config.toml
hidden_act = "gelu"
norm_place = "pre"
tie_word_embeddings = false
optimizer = "adam_variant"
schedule = "wsd"
MLP neurons of a small language model. Each row is named by its layer, matrix (down: output weights) and neuron, and shows model dimensions 0-127. Each number is 128 + 24 x the weight over its row's rms, rounded and kept within 0 to 255. Numbers have three digits each.
A block is one neuron, or neurons of one layer that tend to fire together. After each block is what it responds to, as a language model described it from the Wikipedia text at the highest values.

L2.down26:146103143122134141123070165075105114117129123130125116108102116132135129131169150129113098136118174091128108155104160137126138119165158153100118111111145130152083125114141122137134121147092138127132076129073145132125132129148145152123134148129101087160116094156133172127143152098177127085144144144148105118103164131148143096111106092119146078085111104139119137119135140128088141149235
L2.down50:134117157103156162105046114120110150133174134143136136130091142103095137107138145140136163127122178089138124117124131102168118113138151136119135124136100080097152171118172173133102114113133138131135091185103143162138146131137144121172125067122133161137129148111165171140142133106153113105177101151107114111089132142161134143113132171140082098129124126169106132136174080095130130130211
L2.down255:115104108138169186137145163125163126158128136103141084161189146098134096130120120090158126168169115100112138161140116140152120106115108116125124153129140082096125084135111146074142116140146064151119116143159133112135146158114111127140139118128118161115135171119144155147122115100134135139120157109147155151120110136122140093166126149113159127152106116155108094124130075134094112109155
L2.down375:118045139133137112139113090150090100135093100118155120140133126131133187146148127099132146092147143129141079154147110153138106085152168109088141148154103128096087134132131120149138145130157064115119123134097107133100131125099130131135141131140156163165140179108110140135180138091137134111114138135161119118116105131122139102157123114125129105136134125148100136149121122112105141158184
Word-stem fragments. Opening or middle pieces of words split into several tokens, which clearly call for a set ending, e.g. Fil(m), Ep-isod-e, centur(y), and "known" before "as".

L9.down98:184133113114147088113115128119141146116090111174113095125123107082126118134118143067105131129121148150133159119117131106109121121127155070139151115181119120129156113141123099150179137080109125133118138150093102160082121139137112160141143119162165132149128149132177158119109135157089108144112102118121102132110124109105124141104138077133111135126130114160153114145144109147099167114158
L9.down133:115146130146132148134124114130108123132100093061085111138134163125110138137181139108132121108119137113139098169099155120159135081114114130113147145127124174121132081119113152145149117139199212134090122131144155108083110101125131118164139143139113165176144138160120116160108094131144166157159136091159136114108120143141128133162113126136060130076172155143135104127114110095136133166124
L9.down161:125131167126086154135125147098127090092132137101142143124157107142104159130089177109112153119139140084139089140101145140120163139120122102147131106145109139162104157127150131147137111167125155166116115120188145133141098088138128105175160162147067117120125111160162146133174081137113146124135125111117126144111137142096137146176108098174167126108113152142100144092131092135105097150122
L9.down186:147113135160089145129158129112095098165138122135117083134167139173090125118117149117157106156119165102140105096110131112160173058110084096130116077111092169151115134116136118133108103146135115131166137110165121177124103153143112137123113176132151135114151137128140091170120146111106141125168122124143119126179084114102111095137130117153127142092120131109122100140114143084128169128141
L9.down221:135140118132101094142104157142148165108175121107139150118085144152163130100115165123111129118084148158128101117105122112142073130169076118135112172140136130102094149150135185125131155154134107099140114148143092114138103134127148172127180101107106124156133116117142129149134134131104117073149135129167151116132131088147115121121066178105143175098117117128144148099078153123159160138201
L9.down238:146145107127067114122138113119102083171149138109159119147127123162168144101105147149113109135147145122157131114119116119109140093120094171126171127093128120073110108146137099151093133148160208165144124174118118136157148114123156135133109082128158146134144074144115087148130116116146138161147133110100101117139124127152162164133101145111115138122186160075078093138130135110147086117144
L9.down276:169113113157066128120110151072124129105115158088089116085118117149121107142143115124140147143114145141111137124122128141146088140143142118146123114135130158107147145147170138174125107167080115112132152123145133110155097137139144161121120098066143096153159119177133129138110125132131142120133098148140099142122093137172136085092115092097152176107114125133119131076130133098130111154156
L9.down346:138131136105104145145127143155138155153151101124121096185139132109131112114154137127115117137104136130121112151099125116140111145121177164126164131132144093141107147124146185139146126099145113125091100091118129153115159150113136111151137137147144125098162095098131132130118106136101131169131138098101084135135144151101115119122146137097093134172136199064148107130134117143131084101186
L9.down352:128135120108114130146114114102090155115165128120151107109148132133115138109090116081102144127129148150141127143106133115131079139121102181146140099115142150153098122163152144156175148098117109141115105122131127148148111091121072119168109121122154185093146092102181087126137122121120160096105101095115185123097134137117130205106114119182108123127167168168106141111166113187153144138196
L9.down443:103154121115123150118153150109091125073134121099146104165114140139113128080106113147163139133098108142121110117126131136137145142091096173091143132173122141152107128103145169146105181107122121151121145143138143137154100147106178148163113111148100130154141157124121152109138115095114100131113118128149090178118099116093142090131136117156166184123118125134127140118135143089106117117124
L9.down505:111127116130113142133130152146119077152163136120151098143138124141128092106120088132145043144106143123116148145149099156146140123160122137117146144111164141127165108112173079131136101138141095136112159196125147104125160106106142118141141090160111146132094123131109110137125104114137129115125115126089102137147114155129135125074069129133116129172124154120116154156110146127137137170145
L9.down721:105113126103138092119110133125104117144144101160154121125126176162124118133127136115129158113137151128167117104114149118115125079095115102153092115187150127138154142156147122150115148159182161141113171110108192159079109148143139147179116129110124110115108116100125145151133091127109118152131117141138131099145152111113130140105126089113097098103107096119107144099117148142096132075198
L9.down743:122109116143105104139097109129150128104087092123117113129117129106089104124146149133135133103177143162158106175122124117143150103108142140114149149139143126105129156111132109101140130193182203135127124139090144169105169132111148106116128151153141171134166172169137176131131140166146144127124149102135183108116113133159119147081100114173096143145130109102107089152134127163114077163082
L9.down831:106141134111143107138133134137131116123153088124162130130071134169097101133109119108127118166103100132126148159118133119153171092141159126089147070103106170128186146106125158156151115151171190180125165111147162124129140140135199073114132093125120149109124138144117136121124142134132137090085141098121142140155130145123110141123148124117118110098071132110114132150161121152143129137136
L9.down863:098096147137113143118110123098131127129147102132173136168164135110153113111118121128103128105119151097114118144131041127125100165098134133161136164154175175137120139109111135101094132130174131121085140089161163136108111104143154096119144136115128118107127097132124104121123129118134129107135120098119092101149114159129154146104208166130143150122092103098062123138125098134115100089163
L9.down909:153148106102124126162066107139115155130132122179140169129134093145099157131092147121108133174159109110125122160139145134112152140145095091144152157132093076169090119160110127124144143103099147098128153097128136148134122063152119124085115098135117125104086109112123148170124110136123105154139122126131159097126106139129128150122077165152131144090109128086128138152152147143115160156141
Word stems before suffixes. Opening fragment of a noun split into pieces, just before its suffix, usually after an adjective or article: politic(ian), play(er), organ(ization), build(ing).

L2.down176:125110151108129111126131130117158118101105048146100107106126112114108116098194154100139107132119130087146156127123140134168144076146122141127149111131136153154122128145095096104149105148157099174102110088114164120114128146129118102135078126169137118146126110096113087143109123159148130143109114123131151143156124123148143076118107175101113112118149086120127128213105151154114141096084
L2.down191:134125149119138174127106120150133104114127136154141134110138096142099116110129127151172136138113157100122126133143068084127133128145095147161147145089122110144132136177155147095114138082096062111140132144182153126114109148105129118126115131128115121092147148141114160094126116121145161131155118138072122142116137148146138123170166122108151161123153114112102137083141121125142122099215
L2.down328:118116151141131160103095138142143137115126139123126133164108136127151126113140130174101149132163120104122137085115120156132148125135132113169126120129113115152114147164131145125127095111144057119147105075133136140168116132142144131125134118123151102067127096127113135087174099155121161156112148096136152139121106160124138119103085151141171130112101154130185128111217105110138106150095
L2.down538:108124138147122113101119160122163151142125101088146115128133106124137135148160124126136168106178082152147108118120145128137119152161131163131114135147075152148138123131116157104151126111089002117143111118115137119180107109137148141122110122129158095071165106126158125133123136174130136149115138123122123072131130118115147139079140123150181143104094131114148150113163135112136133143081
Preposition "for" and fragments. Mostly the word "for" before a noun phrase (played for, filed for, data for), plus infobox labels like Born and fragments te, med, mat.

L8.down49:090137114107119162129104122119149128072149149094131110136114111162098137122151123139123146101145101116123096118116110180137149128131110130112154098090136169144114117126145162134121105169123144155098167112145098096147113111101152110138146122128120128096098141127182146091097140085133106110108134138134153157122106117143147179125101100167147126179092113157123137163152138143180101119217
Date and sentence endings. Final digit of a year or day in dates (199-5, June 4), and periods ending a paragraph, often just before a line break.

L8.down490:143112187114098131139099131150118127150136133142137111123108129137120140138108133128152119115061147132130149164139142140121173097171110110125154136149118127123124123134091101112183109119146027123154138147150099132127123166103143084112126140150119098161145123139143131129149135100134107102111155140161174131142111117139098155075141112152117181131133143115150140096096144156138113178121
Mid-word fragment pieces. Word-initial or middle pieces of words split across tokens, such as Democr(atic), fes-tiv-al, grou(p), and year prefixes like 199, 202 in dates and stats tables.

L8.down767:141119099120177140162119168113151118129144102150118086147138160135098096124121122109114139114135138117122085110125105124150123126095149118146131171118126113116126154116124112134145129142180206142080135104135141147111124080146130143123123124120156134158133126110148116140142126146100172116131137152119097116138085132125125091190189127125163133134103117092084129127083118125121120109255
Table cells and conjunctions. Cell-separator pipes and word-ending tokens in Wikipedia tables (Total votes |, Official Charts), plus "or"/"and" joining paired terms, as in "Qualification or relegation".

L2.down92:140137088144105157116171136129093127132141173116138113142105078083160081126113093130113134106117147129118146132109137117127085179125187136144105142117159126131123026139169149132116158108136131108146116118136147089129109098131121191105143136076149154119151122100152107105119120092081144139153141157099090151150131107100159153107162140155070139113109159121123122115132145104127107144138
L2.down541:140097113148128107137132142118086096070151131107141092120123079132127116098157112125129125144121123162137141198118119111136095161134168137133077130126165119078127029156152142136164141129115102110147075144121104093131088109083147148120118103120146169129135128118133116081094111107070093114139157132090121109130108108105127095146145154129082140088098140110133107150156135120089102144175
L2.down1002:115118122104124150110153107104091125107122138110126119126106057117123108137089070080121144082102141096064136123148112114084111194132143142101141126157123143116141083125115098133130142107154090114152096126120095132149135095124080176144128111128125119090114161094106122126117148119097155119136130157128084143121137104111147174104122131145135098113093162128118122168098122101159111139129
L2.down1013:145102116118153135150152148127099115098135144108143091090081118137147122146157124085132130119081126100124128152127130136151124176157175119151127122117141158121136079164151141132158124153159173135127103101113107112130130111100128159136110117092156146120142144132102100114134093102108104152084146155120103114173143101126118143159134116131072153098165141147094125143125157087113153150117
Word-completing pieces and quantifiers. Short pieces that finish a split word (the q of sq mi and Abdulrazaq, the but of debut, sm-all, -ight, w-ater), plus standalone all, but, two, three.

L9.down141:125172098137103131100132126155120145130116156105102161150153104082125122131141135114134134119100141103154125163167092132088152124140126091130134073147088108099095130146122135124116090125121113142130159114169111128073100085155155140093122118131126085069130143078179116131119155124157139153155127102138102140160124067139131156082095123080166121178147122125106132109131129126143147128083
L9.down193:131143135165120158118102162136136161143131137137191137116111118099114116091095098137138090131129140125119106141123155165110189170150171144118129109114106118141140136144120154109109086129091050127155112181154110171134139136108146115143141130125183093103126151084162117134133152120094074158147161108128132113119159125138140181117128123139150128124133180138169132110078144137098126126152
L9.down233:144123104120088109122139083105145158062107150119149143143161105151124117116114103137109106118102098143136143148112152115120132137143140100127118134126100112140165126151113150131100114131113088131110142152124154149109130094115144172152087137097128118149132126204172183153156113161142125138112184134127155117158146143154099126121115129154106156147138100085083088091132140105145152129117
L9.down254:127113176091144109129083168136085117098092164143136123104093045137137093143102102164142100123124141121123136144135145105118091103101135153115149095145133110144103094126162116142151104144125170116124114148111121090141109152139116139162090130151117131149119137094164162122148185121115118094160151118097168095097152150119138106131120159113156162137114109134125145117108091136118116138148
L9.down264:151132119124140163121124123122116103168115140099137127137120148133129156116128093127124094126156100168107092136134146168131120158096096115139136119115105100114073144117176158125115108099093085117111160111140114132128121109166064115188141136134140144182119062126160157133122102163083114170112125136086156142194062120154119133171075133123118112118166145149099151167110118133159161158175
L9.down274:163121154133142156082099126106180101136111137092113124125123132139141145120110104095120134172127114163124116177124100155130112118128129150106197104161096145110100137143119157132131150092140089159148127137149077176135123160154115126179095136123076136156105146116136131160148109121111100149150116109111169121121124110073127120113130144134157086160127145114093143117128057188127141112179
L9.down380:152158147108096148140075134148169176115165108108099110116140102130140118131130065103148131143134136114147145138111123120132150119175145099149182125112094184118042129133129118139129144112139120158127116124120139175122126119148082077148101176142129121111157178123145099120144108126129139116083111086103113110109123137151095140116114098171147122148113065140095109135140162113167148128156
L9.down430:151134142159114133112127093126112153146152121122130077157118176112104114118123162137122132120119097124118151109130137109109175120099103111124158142110122119091112159065163144123085152105146112098098118108164101127147104144117129104105139112128145096134111170124113144128081128147103136109177143163153134167098098103148147135121111137141134166110110114076170154127137097103161093177116
L9.down470:096138134121124100102135126149154119137137072150125149116094103129111106136143142152083139138117109094121164121062140165105141152127084194109121160078120085131096129133090124102119111152090086154132094134115173134178137160114131144145137107099120124111148154108150117177124114056111147122137120095122121113124141154110110125104134163155123124150115154110118141153118146168172139152188
L9.down596:133129128151108159145136133142122105104131147098133129148150067086132151102092145085125123115125142107148109121139108135106153128170123095132168134097107141117084150140167131110158140106158090133096160130152080186136118097127134077165114112137150143100151123118117126156117095105106153178138108126132138130112112123115151126130095125135082132095128157144103136095115099085189141084164
L9.down645:125120143109124135170121156173115180133165093085091148114136164123099074141152149168128090153094106154144135164128108106113125120127151101119158149125206125150105103130127117116115081111157111112078153139133112117095144108107103070100097165164144175161105152124140136137117137167115128133150136110120168106138129113122144131100095114167147156144116120107125143108136131126175133178114
L9.down728:097146139147113120118141106130112136139185100146156117143157101145122118127130137110136124134134125146145137104093148158097200135143109146120175162133090091134131146105135123135140117130142102138092120126069102137136159100102163119125177121077131110097129126098125128158109186129114125137158132131119148142116128129127115141166153127130077147125119172117120148122184133116169092128138
L9.down793:150140130154096116109131091155164147111093161111122155151156128111116128106119110116093138152174116141122081144096104083120163115180136137151147122121129124110080145136128119091134122116178135105126129140109114069114142154112151051123115131131061112159127112112156137127147155162110121112147121124128144147143110109124144139115128126121119112170091166142125153127084128088124106154117
L9.down811:130130136117137135118154135125108147111146124121143100143111109099119122146128110105154134159154130096139140107119111097114138134100173111143176122175122106135066148149131159127127107128125166107127138138148118127132170153131087098111146167053099116137155105124106124079128100105131107169122173153135151164150158046135136139120145142109148136112172126119129096119147133092132108133164
L9.down849:145138095142089151151142188139119142104123115141122141135175139096143096156128134101141133183132126121140171111138125139055107112131140104140117116123109116156156104114102102103089120157174102135127200160132096141130153118097087112179143167138163130129146123159139108124114089163117132123125143063063137134115128106077129117127161138155133148100112127160135151104149138172154147120071
L9.down914:133131156107128084124114094132208139155108122159104164145104135100134125138175118140116102143141141120123126128140119161102133141166128135150127105137137128082131098153098110149130141119155092114103146126129111143125153121117144131100185184138113137151139140116126117158149153139105118136118156145130101143120130123082141100098154171159153096124119090115148148157111196101117124130134
Mid-name word pieces. Inner or final word pieces inside foreign proper names and place names, especially j and z, such as Kumbho-j, Su-z-uki, Abid-j-an.

L9.down10:119102159129130123130137114072163119122133158156127103128101141102116123144129142082138139126111164134095119143096098141102117138140090157150099120147102123130118155140071149106137181112108083128163151131133118079135137146155132123100125087105172105105155128112119108126149156161114156112147123142123100091112146154120084140138124114152107151128103153166081126102123136135158078158184
L9.down175:087119177153104171122109159086164187127170112095094110119105144143101157137087141132126113147118115105131123154134095159129137150151089141136107101095117099119125094141145154144154140137123163106122070103093111108119109153110137114121138089143145188156166133128128148124145081140172123132125144114186106124145148132133144115133142123126119127105159099128106169165119167117119094161164
L9.down200:092177155121159140153105136155167151128128102095143127097152147081086111125136136120099097153136119101131098143093109146119178114129117172161118107129129114139072125139127105116120096129131129110129093102146111135189151120166188106145119172135165111123105151138143137162104138145130098156109129140163136140119156149077122113092066128120132129154137131129127130136129129127122126157131
L9.down299:135095116148108200155125098122146150120106118119151117131134147117115172109127104138156105104130117171148099148090098120049089128187122160149126138114149163102152172149154141104088126062113105130130076137102115126122128121133109131110093119137168148111108122103099125111159118133126142118119141146112116116161190131127145146130171144136133112142126146148172106157136148073102120126167
L9.down395:111132085103130134148085132125123131140133118160121135083139111127113129143125119109108151120145128120158124159146149150153140167104139146119131141191080097143165150095139160167130113132111117120137126129155118147145116102122137160136118071155138120101067107121181140140092128080119165108095130112113120111096070140124110126126125118112106127129113159107136091137115086108142112156196
L9.down399:114166172118123137098131143180150136116113125151126151176189105116159124156141103129162147152135124057123128099161153111121134135153131136113105117117107130177129091134103179106174089140119097112121114099167124115158131152105093070145148056138118118155113129141118157128134095098107162124138120150142107149114128108124155156136143111111112109151121135131112120097114157147127128100112
L9.down411:127130140143109101129095131138098128124145104129149135126141131142100098110182118093127136152122137095107108081150095131138059184150133117150134120148132119152129122117138082144111155155143176112152090127134183105150127125163077086168132140147119144188104152137131146147151134104109124115145105159139140128127127113137106089176126145119093160129148170148116118084124102108147131116135
L9.down414:083155142092101156160096152119061086113165105150118146153102085124150117117170105057140121082142168135117124142146091164092117138119093126139129148144117110159144169140096106126127135118079151113154148128139155139132184097082154132144159120112111115120123111110102090117128141139129124146095155112145165151120109134143081119121120136110101109131127122125109123138134147118121139058151
L9.down480:110137146130116120117128152115116117129143131161158154085123112106171117103118150105150054134175140152121155126121133125151111110110093079144097152116112138113156090112101104103101120092131141137113124170123139093119147131142093134124118085141093105117132130126148115132167135112127150107132150137126108173142106132102144144122124121155145109156091112105129112160084145138143147145180
L9.down518:097139147103142148125110154124124125126120132194175158101156131135146153104138136117133097104148138156139133166132138143152083120118129148134127136149115153118176111123116126127138138137140136105126153142133160103088127186132118176125115136107128188088090127117142142117109111097161128144089122152122122103105072131106119093138140133156144172139127130136141076124110081149142080104193
L9.down562:129109144120140122136129128107110114152087116140115105134107133103146112156123144093139108122153131107146156084145100107064147166138128167139174135134157124102149155102165123163136153104088103105118153139126148085159173147140137117160118159110151089136142121096081090138146154132146116113112100147131141074106133145148180114109163106150107128109169121167118142139108123081140156090177
L9.down608:161112113136151132158092101154134111138135119128118132150128205139120110118109089109107127096156132150155113151136145109159142131095137082136076076161115078141132134162101142112114127108113048102121144119146140112119137179132124120138146120133161155113137126091105121142160157105115141145132123114106120131120106152143109106148151125103166150174114092121124123146122116138115123111203
L9.down637:127118144137106142090166151108143107157114124110093119190081135126134144134109141119131096147124141151128128152131112126138167176112104155143122124115159114092134155146089116135093129086143098112112103145147142163131150112153144112137116069156151066094159133130140134162123116076129100138143146143130169078146120114169134117124149138132135188126154110120145103142151144100164135137141
L9.down804:113120100151124118108136106134115160207151126119120144125119214126138113130112092117090116129172114111106099091125135136153112123163102128138162156114130137123133153090120100114129150133114089088141130122107134157125091132121136134146136154129133114139116155100110132150147143138150134083133129148136153077089143166121106118147131106153085122146112114102103103123125161127128121158239
L9.down816:142118113140124091124117117148152131138155126135155091136111081099144085117141166172087143126156104156158107113126087153137096135122125109114161170105156111150102155154098109138135129137121025082129162130152098135109113099128111144129140157137165116164112108172120139143116152095162141146092106168132093114124131156090103178113101170115139141142138119140117159087142126139139120122117
L9.down883:145114084125124136154115179116134117159158144138164091111131117122120130114156162082150115120112127160143142107068120170124110125169162151122146119131104185141139112139108094127164135173154121124153145112146127127130111138123134133129155094105110113117163144140138129151145109137150115157122135155132160135128130110157124166118103143130156152147115155133090170111092139139121092147164
Year digits, table cells. Final digit of four-digit years split after 200/199/201, as in 2007 or born 1998, and empty cell bars in "| Party | | Candidate" election tables.